Weights of a small transformer language model.
Size: width 192, 3 heads of 64, MLP 1536 GELU, vocabulary 8192, 7.48M parameters.
Architecture: LayerNorm before each block, no position embeddings, no biases in attention or MLP, tied embeddings, ALiBi, capped logits.
Training: a variant of Muon for these matrices, 508M tokens, 7755 steps.
MLP neurons of a small language model. Each row is named by its layer, matrix (up: input weights; down: output weights) and neuron, and shows model dimensions 32-95. Each number is 50 + 12 x the weight over its row's rms, rounded and kept within 0 to 99.
A block is one neuron, or neurons of one layer that tend to fire together. Before each block is what it responds to, as a language model described it from the Wikipedia text at the highest values.

Responds to: Opening quotes and name joiners
L5.up380:78 63 36 26 54 57 39 64 25 44 46 37 65 48 60 51 54 37 54 62 53 36 49 63 24 54 31 66 51 48 52 52 52 50 78 45 72 61 49 48 52 67 53 37 58 69 61 35 32 49 51 37 43 46 60 58 29 51 43 48 47 44 55 53
L5.down380:37 49 43 38 52 55 31 58 69 56 48 48 53 44 63 51 27 45 59 59 30 55 57 31 44 63 63 55 62 53 50 59 61 87 28 76 18 57 50 60 40 50 37 42 48 58 54 58 37 46 57 35 49 49 53 49 44 65 50 40 61 57 43 53
L5.up804:56 54 31 65 61 32 62 44 75 26 34 50 46 36 42 54 46 29 46 62 64 66 57 48 50 43 39 40 62 64 60 51 39 62 51 50 72 49 44 65 61 95 39 38 59 59 49 30 67 57 61 37 48 68 31 44 55 49 45 48 52 62 39 36
L5.down804:53 60 35 38 57 46 61 46 56 43 68 53 34 64 71 51 72 70 60 62 44 60 64 40 58 49 56 38 72 51 54 69 45 24 47 70 54 36 47 58 48 39 56 48 52 50 66 53 63 29 59 44 67 61 70 57 47 21 47 44 51 39 48 59
L5.up830:63 66 55 24 43 49 27 44 68 45 54 35 59 67 51 46 37 44 53 68 33 42 56 66 46 45 46 46 53 52 44 37 57 51 29 46 47 59 37 75 49 59 29 55 46 47 61 61 37 62 71 57 48 52 51 67 57 44 43 60 43 59 47 68
L5.down830:47 39 48 66 56 58 65 68 24 43 48 46 55 44 55 67 31 64 42 42 50 45 60 35 50 62 43 55 71 42 58 51 60 35 59 36 37 51 63 58 58 45 43 37 66 50 33 24 59 49 49 60 47 42 38 56 55 67 46 43 49 48 51 24
L5.up1143:29 57 51 59 55 37 33 43 60 43 32 65 43 55 62 53 39 39 52 57 67 38 30 41 51 40 35 39 57 64 50 45 59 38 47 44 80 44 54 57 61 82 66 42 34 63 42 48 31 52 60 44 55 66 56 52 45 28 50 58 63 50 52 53
L5.down1143:53 29 51 44 40 46 45 65 60 65 48 47 43 33 62 57 45 39 41 42 55 37 74 34 47 54 68 57 52 39 77 51 51 38 35 52 77 56 51 43 36 32 48 49 58 55 64 58 44 52 48 37 62 34 45 46 48 05 54 60 60 26 70 32

Responds to: Hyphen joining compound words
L4.up1372:53 52 42 51 53 72 50 47 75 40 27 63 59 35 48 45 62 47 68 63 64 45 31 56 53 62 39 40 43 75 32 48 45 51 54 42 55 51 53 65 62 71 41 55 58 57 52 55 34 34 39 50 53 49 51 53 65 48 53 51 59 39 48 38
L4.down1372:53 61 48 34 30 73 45 69 45 46 54 58 75 40 51 21 43 53 55 56 55 44 39 69 38 64 39 42 55 47 56 71 44 52 48 47 57 68 46 50 67 48 59 53 34 64 49 56 48 64 41 36 63 36 40 44 57 56 60 55 61 46 59 57

Responds to: Mid-word vowel syllables
L3.up193:68 57 50 45 52 57 15 76 63 22 68 64 54 63 60 68 19 68 58 53 62 46 46 58 66 47 60 47 62 45 51 56 61 63 46 28 58 43 42 49 54 42 37 47 63 60 42 53 54 45 50 39 50 44 42 48 44 46 31 46 27 48 35 50
L3.down193:45 46 36 29 37 44 45 56 39 57 56 39 40 44 43 52 62 58 46 46 45 35 35 63 37 58 57 68 56 38 68 51 41 47 62 44 42 53 34 37 43 39 56 57 48 41 47 33 71 26 56 32 55 65 58 50 39 69 63 39 47 63 35 51
L3.up548:56 56 38 53 49 46 46 40 46 52 76 74 56 27 44 45 33 58 73 60 46 33 42 46 35 62 60 55 47 22 55 39 73 43 55 36 38 14 38 43 42 42 58 44 58 42 39 49 51 47 57 62 62 76 47 50 46 36 41 30 56 52 26 48
L3.down548:39 28 58 51 56 41 42 49 53 29 43 57 51 61 50 47 47 45 56 36 57 49 58 47 61 19 48 40 44 72 90 26 64 41 31 42 36 45 55 45 40 68 39 45 40 48 58 35 54 45 53 55 59 45 43 45 75 64 45 46 53 65 50 52
L3.up966:73 53 50 31 54 63 46 50 13 32 58 59 46 43 55 66 30 47 65 56 78 24 47 34 46 55 62 56 45 66 38 70 78 45 47 61 42 57 55 62 73 55 46 47 39 60 43 42 62 33 58 46 42 54 75 30 51 55 40 49 38 32 33 56
L3.down966:58 53 62 32 55 53 70 29 55 70 56 54 59 64 52 37 62 62 50 59 55 45 54 37 16 57 41 39 42 42 60 50 57 38 42 54 51 44 32 37 51 44 44 48 46 45 61 15 59 47 54 42 50 42 42 48 32 71 63 32 72 59 49 43
L3.up1169:41 57 56 47 60 60 47 57 40 45 51 63 59 43 59 71 36 47 46 53 66 28 45 55 46 46 38 54 19 35 62 39 34 50 20 45 55 55 31 60 57 51 27 71 67 52 42 41 59 40 60 49 33 41 43 57 39 51 28 63 57 53 51 56
L3.down1169:49 64 53 49 45 58 41 61 44 31 31 46 70 29 47 72 70 36 62 35 47 51 34 67 53 37 46 47 30 70 80 58 52 41 41 49 54 75 66 49 61 54 51 77 58 46 52 61 48 71 39 39 30 45 68 49 56 36 28 57 41 37 56 39

Responds to: Intra-word hyphens and possessives
L3.up170:73 66 19 55 57 49 38 57 38 49 49 65 64 60 56 60 58 46 63 64 64 40 39 50 44 43 44 44 38 65 58 64 40 45 41 40 53 45 47 66 67 61 61 59 36 58 44 58 30 34 50 43 36 44 55 54 54 73 56 31 42 37 47 52
L3.down170:55 62 53 65 53 58 56 43 50 59 45 42 71 64 63 70 49 29 52 58 59 61 35 52 24 52 38 63 57 78 45 27 43 48 45 56 60 56 51 58 37 54 26 40 44 70 53 39 38 75 45 37 61 46 54 54 62 64 49 44 57 45 59 69
L3.up326:50 66 40 49 52 28 52 39 59 53 52 64 54 51 45 41 45 37 51 67 38 32 37 26 50 50 54 58 62 39 45 56 39 49 36 44 59 49 69 73 46 68 75 56 61 62 51 48 52 31 40 51 42 43 55 72 62 58 49 46 55 38 50 52
L3.down326:59 53 49 52 72 49 41 59 39 39 39 43 63 57 44 59 63 43 37 64 69 43 53 53 55 54 46 64 66 41 46 48 62 44 67 42 39 64 43 44 43 52 28 73 55 60 43 54 29 45 45 37 81 58 49 37 52 45 64 41 70 51 64 49
L3.up363:42 65 51 42 57 63 30 59 50 49 34 53 65 47 68 51 45 37 80 36 63 60 47 51 46 64 47 45 29 61 58 50 51 36 22 69 37 58 54 51 56 44 48 63 41 56 61 50 41 34 44 26 52 44 58 51 46 53 60 46 46 49 53 41
L3.down363:65 61 31 40 68 58 59 62 83 42 49 33 63 40 49 55 54 51 42 48 55 56 49 39 48 54 47 44 59 54 38 49 59 63 40 43 66 60 56 34 55 77 46 51 47 46 60 44 59 61 46 44 62 42 39 45 60 63 43 42 44 60 36 43
L3.up1384:49 57 48 70 57 53 19 50 54 62 55 52 64 69 42 49 49 39 56 63 69 41 33 41 44 43 45 47 69 51 48 69 52 43 42 68 68 63 63 60 75 82 63 50 54 82 48 58 25 20 35 39 42 45 50 50 38 30 44 56 67 61 73 39
L3.down1384:58 50 48 40 80 56 25 55 55 47 58 51 70 67 47 50 52 22 55 51 60 58 36 41 45 49 58 29 51 54 59 55 48 25 76 54 71 69 60 44 58 72 38 59 56 68 49 57 42 23 43 21 57 42 53 64 47 57 46 29 66 51 64 48

Responds to: Vowel-final syllables in foreign names
L4.up1317:58 64 37 71 48 51 64 43 58 54 41 38 48 39 42 51 45 57 48 65 43 29 55 44 56 61 65 57 53 37 55 78 53 45 32 54 58 63 35 55 58 54 33 53 37 39 46 43 45 33 48 29 44 43 66 57 51 64 40 41 36 51 47 40
L4.down1317:61 55 44 58 31 41 65 45 51 35 66 45 74 37 67 60 52 45 54 49 48 41 48 37 66 43 81 53 37 53 51 53 66 57 60 54 70 66 42 49 43 55 38 44 62 38 60 43 74 41 59 57 58 22 59 52 60 66 40 37 48 41 51 42

Responds to: Mid-word foreign name pieces
L5.up42:38 41 39 63 50 58 60 61 59 73 55 47 38 51 39 61 33 45 45 40 53 33 33 40 44 39 70 72 64 39 48 73 60 56 57 43 49 63 55 46 54 51 37 48 48 30 44 40 59 51 38 36 31 70 55 54 58 60 36 56 34 40 43 41
L5.down42:35 48 68 44 46 34 43 35 50 51 56 43 35 43 47 63 41 54 34 54 31 33 50 66 59 54 99 46 48 43 37 44 61 57 39 45 49 41 69 46 61 31 45 51 46 49 43 45 49 50 49 46 60 70 71 37 43 32 38 53 65 67 61 56
L5.up467:61 59 49 48 50 55 66 52 40 57 38 58 44 49 45 55 50 55 56 61 68 33 26 44 40 87 60 52 42 58 58 60 40 54 46 65 44 59 47 62 40 32 23 61 36 43 60 55 70 34 61 29 49 55 66 50 64 59 34 71 42 41 37 58
L5.down467:34 66 61 44 44 47 46 61 41 52 42 68 82 54 55 51 46 59 36 68 50 41 61 35 42 53 80 28 56 50 46 44 58 41 47 67 54 46 49 39 60 26 46 52 61 64 50 47 45 53 61 34 39 63 61 47 60 46 67 32 38 66 47 47
L5.up650:54 75 66 38 44 42 52 44 43 46 64 48 55 35 59 40 34 47 51 24 49 41 58 46 47 71 59 51 54 65 29 67 48 54 48 54 38 49 47 40 54 53 42 54 26 38 45 42 52 49 43 46 49 57 79 58 46 55 49 44 27 51 36 40
L5.down650:57 51 69 62 56 49 60 66 46 55 54 69 55 59 36 55 36 58 60 47 55 55 62 40 42 50 43 43 53 49 56 32 46 24 40 53 44 64 55 39 66 50 38 54 44 49 50 50 39 62 48 68 46 53 45 55 53 30 65 56 43 49 44 60
L5.up875:46 31 58 54 55 27 49 39 46 70 50 66 58 42 42 51 34 38 63 65 59 50 40 40 53 47 55 37 57 41 42 46 62 38 58 75 33 51 37 54 60 47 47 35 29 58 48 49 69 29 49 38 30 25 55 28 64 40 56 69 70 36 52 50
L5.down875:61 59 53 48 57 58 48 64 44 52 54 38 58 61 47 50 41 60 40 55 44 53 71 67 42 62 47 48 35 68 55 33 52 52 38 47 59 75 53 63 47 42 37 40 58 59 75 58 41 36 46 40 57 50 42 48 38 59 37 24 24 61 45 53